python train.py --n_kv_head=7 --norm_eps=1e-05 --rope_base=19400.0 --attn_scale=0.177 --parallel_block=false --init_std_qkv=0.0334 --init_std_down=0.00572 --warmup_steps=213 --train_tokens=321600000
MLP neurons of a small language model. Each row is named by its layer, matrix (gate and up: input weights; down: output weights) and neuron, and shows model dimensions 128-191. Each number is 200 + 40 x the weight over its row's rms, rounded and kept within 0 to 999. A neuron's up and down rows have the sign that makes its largest values positive.
Before each neuron's rows, "fires on" lists the tokens most often at its 100 highest values on Wikipedia text that the model never trained on; "fires before" lists the tokens most often just after its 100 highest values on Wikipedia text that the model never trained on.

fires on: "=", ":", "| ", "ship"
fires before: "\n\n", "1 ", "0 ", "00 "
L10.gate252,221,189,200,216,220,168,147,171,196,183,225,186,197,98,138,208,145,230,207,171,174,165,267,166,193,236,134,149,176,197,225,192,222,188,173,196,205,129,197,220,203,182,219,212,186,179,255,211,172,203,216,176,259,267,194,203,221,256,280,163,198,190,234,297
L10.up252,230,221,260,283,179,218,205,150,242,267,238,255,170,294,181,165,240,265,173,181,188,173,192,253,216,188,230,236,150,264,164,211,223,181,225,201,251,240,157,216,223,234,191,257,154,209,240,242,204,303,290,254,173,153,146,211,187,242,198,224,198,224,185,118
L10.down252,211,183,171,138,179,239,212,240,227,199,196,252,253,195,162,159,211,242,282,153,231,144,178,183,114,234,218,151,168,260,220,216,101,248,202,210,194,140,163,237,257,201,144,132,217,201,183,206,245,136,220,215,251,210,172,166,208,266,239,230,226,156,239,236

fires on: "=="
fires before: "\n", "\n\n"
L3.gate265,224,138,224,240,199,190,255,159,212,232,191,206,154,228,271,206,160,221,209,270,175,251,208,182,210,196,117,234,215,202,143,253,198,224,211,123,177,182,143,177,214,150,230,210,193,176,221,279,168,180,247,183,180,245,174,135,144,279,143,202,195,134,225,196
L3.up265,158,164,208,196,254,136,167,170,204,135,192,240,265,207,226,207,222,196,203,255,178,190,144,239,257,143,176,189,190,140,250,208,201,174,206,208,157,244,229,258,203,129,149,249,234,208,215,232,176,283,192,181,180,243,272,147,90,147,167,187,163,191,228,121
L3.down265,182,173,184,167,216,182,251,250,182,231,160,179,226,191,187,203,208,200,212,201,199,200,252,212,225,183,243,199,196,204,238,182,148,259,249,245,179,198,165,173,158,232,261,140,222,134,207,197,216,200,201,175,190,208,147,201,213,118,187,183,176,181,168,161

fires on: "201", "200", "202", "199", "198", "197"
fires before: "7", "6 ", "6", "8", "7 ", "5"
L6.gate351,240,125,246,215,213,159,221,218,204,227,203,230,232,141,226,179,253,265,175,245,130,136,234,214,221,133,203,204,179,198,193,114,251,168,207,164,220,183,126,183,124,210,240,249,222,203,234,214,258,207,306,258,229,198,184,176,163,216,205,280,154,231,211,192
L6.up351,247,134,141,180,205,226,202,196,134,275,235,227,126,147,185,202,208,171,274,251,205,232,199,220,203,124,152,184,197,149,211,219,154,163,162,231,241,174,240,137,203,190,203,261,250,219,215,96,178,178,113,182,112,184,249,255,240,196,224,143,242,169,216,257
L6.down351,206,166,194,179,189,204,235,243,239,170,259,159,210,264,219,267,247,247,194,209,210,133,199,182,121,183,168,229,119,158,236,131,185,261,210,206,225,240,132,170,167,176,202,226,293,188,280,255,222,191,212,222,171,229,208,198,115,246,193,176,225,303,198,194

fires on: "=", "Candidate ", "−", "family ", "Swing ", "+"
fires before: "\n\n", "| ", "|", "1"
L12.gate140,180,271,169,236,209,207,190,152,198,182,187,152,147,148,222,187,182,235,210,194,149,121,194,281,160,243,153,216,317,284,251,195,182,194,211,165,219,234,183,267,225,196,172,200,226,126,230,214,239,227,159,179,218,298,187,189,208,220,182,264,247,228,119,181
L12.up140,226,178,263,147,180,247,308,139,234,141,146,222,224,261,223,196,256,130,190,195,218,192,278,172,118,190,189,185,215,254,221,133,201,193,219,220,259,177,224,216,214,131,201,256,244,198,206,189,225,202,221,173,240,160,132,153,251,165,192,237,196,143,191,207
L12.down140,206,149,176,149,235,160,237,149,211,202,265,222,244,162,185,231,177,169,287,205,221,188,262,263,218,231,208,200,191,158,235,194,238,204,251,186,188,208,160,233,164,269,213,192,243,244,135,205,237,195,117,247,191,194,144,255,193,193,143,198,141,125,176,162

fires on: "=", "Released", "/ ", "Championships ", "Act ", "Author"
fires before: "\n\n", ": ", "| ", "in ", "ity "
L2.gate549,252,229,244,148,225,256,197,241,170,202,178,177,147,223,144,237,195,223,206,214,206,153,170,174,260,224,221,264,211,170,257,183,195,203,184,141,253,213,148,168,238,211,191,179,230,217,192,168,232,157,194,220,110,136,240,100,137,150,228,202,235,214,168,224
L2.up549,216,159,173,232,210,217,246,127,141,132,138,254,226,243,199,229,186,235,168,236,206,177,197,230,207,197,160,264,154,125,206,278,200,189,216,259,185,220,197,170,200,265,223,172,184,134,224,164,245,134,260,227,171,230,188,233,201,209,144,207,169,175,238,208
L2.down549,266,189,269,164,188,157,184,146,244,231,233,246,172,216,191,102,234,216,265,216,202,202,223,241,163,207,193,192,225,163,167,236,186,213,241,192,181,235,170,262,226,189,192,181,302,202,214,189,165,197,168,181,139,198,195,189,196,217,183,202,138,299,197,194

fires on: "–", "/ ", "| ", "; ", "-"
fires before: "0", "(", "1 ", "0 "
L10.gate46,193,142,239,161,159,186,180,156,204,207,152,272,233,152,178,173,241,272,115,192,174,151,188,226,182,208,261,221,155,249,134,237,206,230,212,192,95,212,128,231,250,214,198,232,182,122,244,193,230,227,171,231,151,234,174,212,158,115,230,185,166,235,200,151
L10.up46,170,162,177,247,204,179,154,158,214,215,174,235,204,224,199,231,189,228,120,143,243,212,203,163,166,206,136,187,180,221,235,241,147,178,212,223,168,232,220,222,250,174,241,243,150,165,284,182,200,146,164,210,188,206,184,172,184,243,128,180,202,197,163,310
L10.down46,202,288,199,125,217,96,154,172,201,184,230,142,234,191,204,256,166,225,156,156,234,211,189,275,165,165,171,228,210,222,214,232,246,264,207,233,193,201,177,307,285,179,203,186,193,175,215,184,150,266,218,163,208,191,200,232,142,229,259,206,215,176,197,243

fires on: "\n"
fires before: "- "
L12.gate200,214,108,178,158,183,192,248,200,207,200,217,149,200,164,238,226,201,221,266,143,176,195,196,209,177,218,165,242,264,285,201,210,178,198,160,174,216,257,213,226,190,156,214,196,125,175,240,158,187,207,223,227,202,214,204,213,134,144,232,214,156,221,169,217
L12.up200,132,185,150,162,149,231,274,237,233,170,288,157,227,173,212,216,230,191,269,211,226,131,194,240,156,208,196,237,251,211,188,208,211,253,202,209,219,228,129,193,242,223,188,152,211,272,242,158,197,209,180,207,228,233,212,168,128,136,163,162,135,162,209,197
L12.down200,216,316,165,218,143,195,160,149,249,259,109,248,177,204,186,174,192,150,266,245,255,171,246,208,162,210,264,162,235,201,211,227,128,181,257,158,224,151,179,196,207,239,172,175,240,245,199,284,145,184,256,144,212,146,169,116,186,175,198,216,151,145,226,194

fires on: "===", "and "
fires before: "\n", "\n\n"
L2.gate405,181,174,164,206,201,150,186,199,174,170,233,204,168,210,316,156,244,289,113,242,166,203,213,221,231,237,225,159,190,144,184,237,251,256,162,159,216,244,217,248,146,245,174,274,231,174,199,260,153,203,281,229,229,219,169,198,131,210,221,260,105,180,181,191
L2.up405,200,172,185,221,204,183,243,209,119,223,324,214,251,226,211,227,156,197,180,220,201,119,254,201,216,181,209,196,150,214,275,230,116,198,197,217,176,153,224,184,153,135,186,259,276,159,135,272,244,187,156,193,141,168,134,151,222,173,190,278,219,184,213,229
L2.down405,155,227,152,208,258,217,244,243,225,154,170,122,143,217,139,240,206,175,239,164,242,232,129,168,219,202,244,233,179,217,136,168,167,87,132,198,196,163,128,186,208,246,196,149,147,165,246,171,201,213,226,202,188,300,221,189,261,210,216,72,237,134,203,150

fires on: "=", "±% ", "onent ", "% "
fires before: "\n\n", "| ", "|"
L5.gate129,209,140,104,224,207,240,283,206,202,142,194,190,118,254,179,180,188,168,199,217,174,159,162,194,255,258,136,244,164,135,179,209,172,183,211,141,192,245,209,231,169,181,176,154,243,171,278,189,220,231,192,185,170,210,247,185,196,188,237,201,202,229,155,177
L5.up129,204,179,186,151,191,196,235,193,270,202,160,166,117,235,149,145,203,206,200,190,254,207,232,245,153,197,204,169,238,253,221,235,162,169,243,137,209,208,209,160,184,296,209,241,201,230,233,154,272,154,210,238,219,201,195,146,231,224,188,232,151,97,262,270
L5.down129,221,234,290,270,178,223,112,193,171,206,244,192,179,165,243,184,234,173,220,213,259,226,206,273,211,216,154,202,238,170,186,187,238,222,241,227,214,221,150,233,250,137,277,266,188,182,213,221,300,142,223,174,192,189,203,197,147,227,147,248,160,257,208,139

fires on: "=", "ps ", "I", "ity "
fires before: "\n\n", ", "
L5.gate147,273,187,133,140,241,235,244,193,177,205,227,202,198,194,209,192,223,220,167,156,147,197,184,222,208,245,194,276,209,236,232,182,248,227,251,226,177,220,214,193,184,148,230,136,218,111,215,155,225,228,229,230,190,247,258,140,121,224,181,208,165,296,233,189
L5.up147,202,204,200,197,201,125,259,198,242,147,172,204,156,220,204,218,237,182,174,125,132,188,205,177,223,268,153,228,236,143,200,248,191,190,197,134,141,226,180,191,203,208,147,220,207,219,130,114,192,162,292,204,196,231,208,137,208,167,158,184,159,214,207,126
L5.down147,274,212,141,179,111,147,217,160,207,246,262,181,251,227,219,216,210,207,198,224,230,188,264,224,181,125,219,183,200,201,169,151,138,224,235,226,221,182,227,199,131,268,231,236,110,169,191,243,179,177,185,186,215,254,133,228,174,264,197,135,154,184,223,211

fires on: "=", "series", "Career", "film", "life", "cast "
fires before: "\n\n", "==", "'"
L8.gate128,202,238,152,144,170,156,171,192,160,172,105,150,209,225,233,184,218,201,204,204,203,209,207,229,188,221,203,202,134,219,218,244,199,193,167,295,150,185,167,180,213,184,270,253,143,162,235,216,160,152,175,244,238,177,166,252,180,221,266,109,196,195,181,166
L8.up128,202,178,266,221,196,173,173,226,192,193,107,169,236,248,194,182,194,203,266,137,124,83,214,237,172,214,243,236,241,233,233,187,237,272,226,174,207,220,194,241,261,154,91,243,245,167,209,186,180,229,181,231,209,179,160,257,210,211,165,200,110,212,175,151
L8.down128,204,134,165,151,248,236,174,131,201,175,217,206,149,262,182,202,133,234,217,105,237,208,172,139,209,164,194,145,227,206,196,129,226,233,201,147,118,235,155,144,213,209,187,195,255,289,234,200,251,239,228,184,197,227,147,238,202,191,243,183,147,203,186,200

fires on: "| ", "–", "202", "200", "\n", "201"
fires before: "5", "5 ", "4 ", "4", "6 "
L12.gate130,187,288,199,216,147,221,123,245,210,171,163,186,242,206,231,151,173,175,272,225,228,122,136,251,271,105,210,211,231,182,217,216,210,230,192,175,193,166,246,202,159,157,183,246,231,205,241,187,172,175,198,184,337,239,121,266,178,229,205,247,178,262,238,241
L12.up130,229,243,185,199,170,173,141,218,209,213,226,274,207,198,191,200,219,201,228,299,176,162,222,186,155,186,209,114,179,189,240,251,169,163,176,261,228,188,258,211,196,183,152,253,190,193,233,133,174,211,264,245,259,275,194,287,153,267,208,170,220,201,200,219
L12.down130,223,235,226,230,169,194,185,221,244,191,185,136,215,185,217,199,233,194,299,214,204,211,225,163,231,135,232,153,225,190,220,184,205,255,198,134,247,238,148,118,205,231,247,225,229,186,263,224,257,136,261,206,228,220,165,228,202,182,228,277,228,182,174,181

fires on: "=", "town", "critic"
fires before: "\n\n", ", "
L9.gate535,230,227,159,303,185,203,236,188,179,257,169,182,208,208,144,229,208,204,243,164,212,216,268,217,219,232,211,250,195,161,176,172,152,221,255,231,166,256,196,163,217,230,194,173,239,225,301,222,98,234,246,216,250,124,148,227,142,271,173,278,227,148,235,191
L9.up535,214,200,174,184,153,220,191,225,174,191,168,129,181,278,263,136,195,135,194,217,203,167,244,235,206,238,117,221,142,203,176,189,197,203,162,141,150,173,253,179,205,170,207,187,217,195,210,167,103,118,237,170,229,241,250,143,241,312,201,228,180,195,182,223
L9.down535,266,152,249,181,253,187,206,128,154,107,108,210,234,131,187,213,239,252,161,188,215,150,242,200,120,168,245,143,177,226,251,206,251,103,254,214,226,164,205,226,225,209,127,223,194,232,192,206,197,221,147,167,219,151,198,230,202,160,209,186,157,244,179,147